Weights of a small transformer language model: 10 layers.
MLP neurons of a small language model. Each row is named by its layer, matrix (up: input weights; down: output weights) and neuron, and shows model dimensions 474-569. Each number is 128 + 24 x the weight over its row's rms, rounded and kept within 0 to 255.
A block is one neuron, or neurons of one layer that tend to fire together. After each block is what it responds to, as a language model described it from the Wikipedia text at the highest values.

L3.up1155 [137  89  64  97 142 143 139 118 123 141 120 176 130 140 124 128  82 125 112 182 106 137 164 123 110 111 115 118 120  70 145 185 138 112 180 100 144 110 145 110 164 123 113 144 118 143  97 136 137 105 103 105 120 134 113 120  92 137 122 125  89 132 171 116  92 135 141 161 159 146 173 169 110 114 156 117 127 138  90 121 153 110  67 134 123 131 142 108 107 146 134 123 169 138 135 148]
L3.down1155 [141 109 159 137 130 133 149 181 158 145 107 126 106 118 130 113 122 115 100 139 110 124 142  91 108  77  97  92 134 139 149 120 176  91 117 114  90 150 125 115 103 167 150 110 101 143 162 127 161  99 153 146 124 159 104 130 129 155 131  99 128  92 133 124 142 132 134 124 148 133 117 153 141 112 133 128 114 132  86 136 112 114  85  94 119 126 116 127 117 173 135 144 142 143 146 121]
Description: Number words and quantity markers that set up a counted noun, such as three children, a group of, a few months, five-speed.

L6.up981 [115 108 122  99  91 148  94 145 157 122 144 117 103  91 151 102 161 102 129 154  92 133 126 140 150 105 157 169 102 156 120 115  91 142 121 135 152 103 124 114 122 133 124 116 111 131 122 114 127 123  85 152 109 131 142 139 131 101  96 143 113 155 129 125 111 162  99 120  96  93 116 110 112 122 152 149 106 149 100 101  88  98  90 142  94 105 145 113 148  91 127  98 101 126 119 131]
L6.down981 [127 168 144 149  66 172 105 135 143 130 115 135 119 108 134  58 132 113 114 102 174 119 163  91 126 136 137 112 148 135 115 117 136 145 128 130  91 137 170 111 150 162 121 112 121 148  94 146 116 146 137 140 113 132 122 156 151 130  99 117 119 134 113 107 146  78 128 127 119 103 114 116 116 142 155 112 151 138 107 104 142 105  99  81 113 160 156 194 101 136 121 114 163 135 131 111]
L6.up1446 [ 96 119 123 123 132 186  90 135 109 131 173 112 127 167 101 133 108 122 112 118 105 159 127 109 144  98 132 125 147 191 159  99 143 134 129 146 133 164 149 104 127 139 111 145 109 143 148 131 147 167 108 103 111 148 143 118  84 165  82 124 108 106 111 166 103 149 131 135 151 106 142 166 136 172 125 125 112 150 121 168 144 105 112 115 148 105  90 169 108  70 146 111  45 109 129 138]
L6.down1446 [124 135 133 111  87 160 133  84 153 114 126 148  89 122 134 115 130 105 150 139 122 109 158 166 115 146 129 150 106 128 167 113  84 113 117 137 106 120 150 136 112 111 130 136 117 117 143 128 107 159  87 119 142 127 152 128 138 117 136  81 140 108  99  83  85 143 111 106 115 142 113 110 122  93 158 104 138 163 160 121 115 134 143  79 137 140 132 203 140 118 148 118 112 123 188 113]
L6.up2142 [ 85 115 112 153 123 124 114 192 100 131  90 163  94 111  65  87 159 107 116 106 175 122 131  98 102 126 111 142 124 139 112 145 134 125 140 128 112 106 130 119 150 122  91  78 186 102 108 125 161 149 154 114 129  78 126 146 145 123  82 141 134  68  99 136 157 118 142  81 117 100 162 146 109 128 138 114 149 100 174 114  99 159 120 120  90  92 147 122 154 135 113 112  94 170  92 112]
L6.down2142 [ 57 155  86 136 130 101 152 118 143 147 155 110 162 104 143 128 142  84 100 134 123 107 119 124 113 118  84 120 165 109 126 150 182  97 146 170 156 130  94  93 127 129 147 121 160  58 149 122 117 130 175  91 124 122 132 173 124 136 103 120 116 141  92 124 155  95 139  95 102 122 183 122 143 179 116 156 136  99 170  74 130 106 115 126 120 113 142 101 102 123 124 163 103 108 116 145]
L6.up2383 [123  79 124 143 126 144 132 131 113 150 148 145 109 157 144 135 125  75 140 107 136 135  92 152 141 146 129 113 114  93 108 174 100 109 116 100  92 144 133  97 130 112 157 122  90 174 113 126 101 159 133 143 120 104 120 134 152 140 148 144 103 136 107 120 134  86 169 132 149 109 115 132 123 138 148 105 102 110 140  92 116 104 129 148 122 163 145 119 125 135 124  80 109  83 137 138]
L6.down2383 [153 110 124 152 189 114 127 129  85 103 133 134 104 108 102 109  83  98 105 179 109 158 153  94 155 137 127 102 162 127 146  78 152 153 127 145 107 155 113 135 109 112 165 111 123  94 113 126 145  88 143 136 154 133 124 169  78 163 117 133  98 137 147 126 141 146 118 176 138 114 121 143 152 163 154 155 162 160 129 136 115 105 121 142 107  92 150 130 105 107 157 110 151 132 102 107]
Description: The final digit chunk of a number right before its unit or count noun, as in 1,000 feet, 355.478 g·mol, 80 beats, 60 million.

L7.up466 [107 130 112 143 136 108 118 162 131 102  90  93 132 125 136 118  76 129 101 141 123 157 137 109 133 147 110 139 126 125 166 107 119 116 121 145 167 119 116 176 148 107 120 113 132 146 108  94 110 102 118 136 118 106 139 144  86  97  95 121 116 119 145 139 131 146 163 146 121 115  86 156 121 172  76 116 149 129  62 116 125 136 134  91 117 134 118 179 142  97 157 162 108  81 133 134]
L7.down466 [ 91 113 144 132 137 123  93 111 128 152 171  90 106 156 127 147 126 157 163 167 117 139 133 136 152 137 115  69 144 165 142 136 138 134 160 136  85 117 134 137  58 146  82 120 160 164 120 128  63 126 108 138 114 132 119 160 151  64 125 108 132 135 155 146 134 137 112 134 112 110 134 118 111 170 124 105 110 122 134 140 150 127 152 141 109 125 121 107 104 135 123 163  96 120 138 138]
L7.up1362 [143 137 150  58 155 139 141 120  86 123 133  88 112 127 122 170 127 128 135 165 137 129 123 146 118 123  97  99 132 134 161 102 117 138 153 115 139 136 128 147 109 142 123 150 123 132 142 128 120 104 176 171 156  89 159 158 171  98 115 137 100 161 112 165 107 182 164 138  94 113 141 169 127 128 126 150 183 140 118 126 109 103 119 135 136 154 160 136  99 139 119 149 105 113 121 158]
L7.down1362 [155 118 146 113 130 160 114 136 144 130 164 113  99  76 116  82  75 122 157 152 195 163 116 139 147 119 108 117 117 139  84 152 116 128 152 144 126 132 150 123 146  83 147 121 155 152 135 128 133 125 108 137 159 113 143 103 145 115 111 116 100 165 137 139 128 120 157 115 111  96 151 114 143 177 147 138 147 124 152  98 154 140  76 103 140 152 112 143 102  74 138 125 159 159 146 128]
L7.up2056 [143 128 128 139 140 170 131 165 126 130  94 105 117 179 180 111 140 128 136 142 163 126 165 130 109 109 111 132 100 144 148 137 133 139 161  91 118 114 146 140  88 131  72 164 171  99  94  81 128 111 120 109 165 103 146 151 122 110  95 100 116 135 111 110 131 127 194 135  89 131 151 126 142 153 157 143 135 132  84 152 120 129 125 108  99 134 121 101  99 167 173 162  79  93 120 139]
L7.down2056 [124 134 160 139  95 141 138 175 162 160 159 153  72 123  77 147 138 122 121 118 110 124 180  86 132  98 163 138 150 122  87 169 111 102 108 140 150 144 109 148 115 147 124 115 145 167 110 128 130 109 137 130 140 120 131 154 155 144 131 117  74 144 129 131  89 133 118 151  72  61 116  81 125 124 199 109 103 142 165 109 126 156 131 146 150 104 102 130 122 116 169 109 148 147 110 113]
L7.up2303 [112 120 158 154 109 111 133 141  94 183 156 109  98 120 138 119 128 121 133 151 184  93 153 158 111 116 144 141  94 114 131 121 105 131 106 161 135 103 181 135 115 132 125  96 143 169 138 139 119 102 128 100 135 147 126 122 128 122  80 112 110 131 103 198 162 142 109 145 140 137 158 129 167 105 125 125 112 109 122 109 184 110  72 138  98 139 152 110 119  83 113 132 125  96 119 142]
L7.down2303 [135 128 120 152 131 127 112 125  87 158 116  91  90 125 100 122 147 109 133  75 132 160 152 125 165 112 142  88 167 126 148 133 138 127 145 170 136 143 139 121 103 133 108  91 158 154 120 163  98 133 122 141 164 145 113 104 116 105 114 157 138 120 164 121  96  96 131 102  93  95 143 149 106 144 150 115 107 127 148 101  96  87 225 129 142 157 140 151 115 105  86 140 161  93 125 139]
Description: Fires on word-final or inner pieces of chemical, drug, enzyme and hormone names in biomedical text, such as -ase, -one, -amine, -ap in clotiapine.

L3.up354 [109 176 156 138 165 108 119 135 103 112 140 126 140 116 131 133 108  80 162 131 134 124 148 121 183 133 107  94 150 128 102 133 150  77 154 142 125 125 128 137 137 137 123 107 125 139 121 174 113 128 130 167 151 108 113 143 124 142 166 143 117  78 115 117 146 159 140 144 150 143 132 125 161 178 159 108  96 161 143 128 119 126 165 122 110 117 116 122  95 137 116 138 110 126 119 137]
L3.down354 [112 132 112 159 107 108 133 124 146  91 129 106 115  99 131 135 104 158 141  79 117  84 151 110 135 138 134 127 101 143 140 115 124 125 119 102 177 115 122 150 129  77 129 196 139 141 144 149  94 124 137 144 110  97 170 141 117  94 108  68 105 115 105 107 116 131 109 119 127 135 127 151 127 137 136 110  93 121 142 106 157 148 149 134 189  70 139 145 136 115 102  98 132 132 126 144]
Description: Prepositions of, in, from after a title, institution or group noun, just before a place or entity name: Mayor of, University of, Kings of, located in.

L7.up412 [142 139 147 110 175 128 120 108 115 160 101 158 134 140 107 153  80 122 157 146 104 102 126 139 137 141 126 118 164 131 127 125  91 119 161 118  92 125 145 104  80 131 114 154 123 103 147 117 127 137 130 102 132 169 107 127 107 132 126 141 132 156 122 110 143  94 128 131 163 118 151 114 132 144 116 163 150 125 113 135 153 108 125  93 115  99 127 195  74 106 119 127 116 112 117 140]
L7.down412 [110 113 147 133 114 128 138  85 184 142 142  90 150 173 194 124 107 112 114 147 102 150  97  99 131  85 132 144  97 148 168 141 127 156 104 161 142 106  77  93 125 148 112 103 156 143 120 157 108 137 100  89 132 126 163 152 135 141 139 175 129 109 153 122 173 137 134 119  98  89 109 135 127 110 133 118 162  84 146 139 135  86 163 108  81 120 152 142 133 156 133 121  83 144 151 127]
L7.up1151 [139 148 117 112 152 103 136 119  87 115 127 104  66  97 123 106 153 162 144 150 128 170 102 121 142 141  82 118 120 140  74 162 127 142  96  97 139 105 125 133 116 140 132 107 130 116 122 140 156  99  83 134 119 152 157  94 122 151 124 124 141 142 124 125 160 136 171  90 168 155 212 111 129 112 112  98 139 125 137 155 139 118 137  88 144 143 121 128 143 123 150 116 136 108 161 145]
L7.down1151 [128  92 112 109 156  95 111 125 138 106 182 140 131  87 120 133  95 138 100 100 130 124 143 110 159 125 141 121 150 173 121 118 127  59 111 139 146 115 111 117 156  53 190 136 114 147 148  86 158  95 147 103 129 133 128 161 166 145  82 138 106 125 149 144 125 141 117 113 111  85 136 123 129 148 105 122 122 118 121 116 123 112 117 178 110 158 168 102 118 122 152 142 115 139  98 181]
L7.up1533 [118 159 141  90 135 115 135 125 128 153 145 128 123  79 105 112 133 115 117 150 145  94 148  97 126 149 151 148 136 117 110 116  84 108 121  92 105 134 154  92  98 142 126 134 177 137 133 142 137 146 134 163 118 134 132 118 119 144 105 122 128 106 122 140 139 103 134 120 117  95 131 111  98  95 198 120 130 164 100 123 125 109 139 131 101 106 131 144 101 154 117 122 159 117 122 144]
L7.down1533 [ 99 133 148 125 117 132 137  92 111 123 160 128 162 142 139 162 142  96 154 162  95 100 109 142 100 101 133 130 165 140 142 153 116 158  89 133 154 143  59 143  56  99 126  90 107 118 127 168 145 124 135 101 118 117 158 145 139 167  78 104 108 127 154 147 145 148 110  66 133 121 144 155 143 164 172  96  74 128 131 138 127 130 107 106 124 163 132 110  86 170 135 139 140 153 115 141]
L7.up2530 [199 108 112  92 131 130 145 140 144 121 156 105 144  99 186 104 142 119 173 144 110 102 150 123 134 159 110 122 138 118 115 171 122 120 155 125 124 108 126 143 116 135 118 148 160 115 110 137 169 110 159 127 121 122 161 136 112 125 127 116 122 149 118 115 139 128 114 127 144 129 101  98 115 144 150 100 121 164 119 172 133 126 114 139 118 125 147 124 108 127 152  93  88 182 128 117]
L7.down2530 [124 111 121  84 155 121 132 141 117 135 126 112 131 144  83 123 150 126 121 141 137 133 175 138 119 152 140 162 128 115 163 115 112 173 144 123 106  94  96 102 132 129 130 124 164  93  98 123 122 160 192 141  99 153 173  67 120 116 105 134 112 131 142 108 123 144 111  71 134 115 122 134 143 125  95 139 162 120 128  99 167 109 132  89 166 142 166 130 128 129 127 122 153 140 128 109]
Description: Tokens just before an award, trophy or competition name in sports stats tables and awards prose, such as received, won, for, and table separators.

L3.up1507 [133 139  96 138  71 124 128 112 116 135  97 130 125 152 130 127 113 147 164 108 152 135 156 119 139 137  97 161 142 125 123 127 152 163 161 166 120 174  99 162  79 117 124 109 114 187 139 145 137 136 139 145 101 105 112  90 156 116 168 119  99 117 131 157 112 108 114 156 174 129 102 136 102 140 102 131 149 135 137 119 124 141 135 140 132 121 112 100 117 113  97 145 120  84  99 141]
L3.down1507 [116 116 149 153 131  92 118 122 174 147  76 146  81 146 163 123  83 113 160 129 170 110 133 133 154 119 100 138 132 117 143  99 118 155 152 112  99 146 107 136  93 126 132  90 148 120 141 122 154 112 181 117 111 140 112 146 157 157 149 180  97 116 117 144 149 122 113 127 140 132 144 177 118 111  91 109 127 120 139 115 165 134 135  87 129  80 109 110 144 144 139 126 113 108 117 133]
Description: Word pieces and terms in chemistry and physical-science text, such as chemical name fragments (meth-yl, diox-ide), "mass" in molar mass, reaction, vacuum.

L6.up552 [114 167 136 151  76 187 124 108 116 156 159 122 115  97 135 127 149 122 147 103 131 151 140 114 115  96 108 115 181 158 124 119  92 159 125  94 118  91 142 157 162  76 127  90 149 133  92 108 122 154 120 142 107 141  80 100 131 106 152 133 101 131 137 124 172 117 158 107 134 126  80 107 134 154 128 136 140 127 122 133 122 132 147 102 132 124 155 170 140 121 100 170 153  98  91 135]
L6.down552 [143 125  93 146 111  96 113 155 157 141  79 119  98 142 136 160 157 141 125 138 156 170 151 114 138 153 140 107 114 123  97 120  92 163 128 150 135  95 173 177 116 147 114 128 120 128 135 109 107 116 111 125 132 168  97 149 108 161 157 107 139 142 141 141 133 136 121 150 148 115 176 153 150 162 110 134 118 109 105 161 126 121 117 135 153 129 158  81 133 108 129 118 134  86 130 120]
L6.up1400 [145 119 128 140 162 124 134 134 136  92 126  92 103 146 117 111 156 142 105 139  93 173 149 133 148 129 117  75 141 180 170 147 139 149 156 158 116 117 166 137 147 115 177 123 135 138  86  96 150 111 139 159 142 131 130 110 105 116 116 109 115 123 107 145 112 118 152 141 155 138 109 135 153 121 111 126 175 108  83 125 122 117 133 134 142 150 126 121 138 154 158 119 122 122 106 150]
L6.down1400 [117 137 123 206 105 116 131 144 124 114 103  98 105 139 162 160 149 131 118 176 131 181 130 109 161 166 121 138 171 111 124 165 107 153 115 152 144 137 112 150  99 128 111 110 192 154 117 130 137 121 116 151 141 107 157 178 125 109 128 124  85 141 109 151 120 158 112 147 100 125 114 154 110 161 141 148 137 107 151 149 131 142 168 121 155 173 120 120 112 109 162 162 109 136  88 129]
L6.up2245 [133 165 141 126 143 139 157 169 159 176 113 119 147 144 183 133 101 107 156 127 152 133 137 145 119 147 153 120 129 127 146 119 101 134 114  92 150 187 149 166 118  99 141 122  88 112 115 128  96 158 138 146 104 164 104 108 103 138 158 135  95 114 141 154  95 121 154 122 124 104  93 151 145 164 125 115 150 146 157 107 149 152 131 108  90 120 222 115 150  89 116 136 102 168 138 125]
L6.down2245 [113 168 106 146 114 147 159 114 110 101 120 148 156 123 134 106 133 181 162 138 115 113 160 120 145 141 143 131  82 131 128 129 120 182 139  64 142 142 132 110 101 127 114 128  97 124 127 143  89 130 116 177 104 128 137 152 116 116 156 145 135 113 102 159 115 167 124 111  76 108 109 131  96  97 109 132 120 151 126 132 112 152 124  87 122 145  77 126 147 162 102 127 138  66 130 143]
L6.up2274 [129 109 166 132 127 180 114 147 128 117 151 114 121 162 147 136 125 127 139 151 110 139 135  99 133 149 103  88 139 143 133 150 146 144 125 156 153 129 161 175  88  92 170  91 165  97 133 111 117 129  97 134 140  82  96 129 128 128 132  95 149 144 157 230 150 107 139 123 117 167 122  93  80 121 107 124 124 143 127 110 119 111 115 135 126 124 148 110 122 122 148 128 144 112 105 129]
L6.down2274 [169 131 134 184  97 130 108 155  89 127 142 101  96 105 136 131 162 126 150 117 181 159 104 130 147 117  87 120 108 135 137  93 115 125 118 119 184 129 147  87  74 124 120 143 123 169 144  99 172 120 154 149 100  89 138 138 170 154 148 136 105 129 125 145 169 119 132 128 130 108 122 154 165 130  91 138 165 115 153 120 135 153 111 122 169 119 146 102 166 111 173 144 136  96 126 120]
Description: First fragment of a longer word split into tokens, mostly in scientific or chemical text, e.g. Di(ffraction), de(hydrogenase), di(oxide), to(ol), plus formula subscripts and hyphens.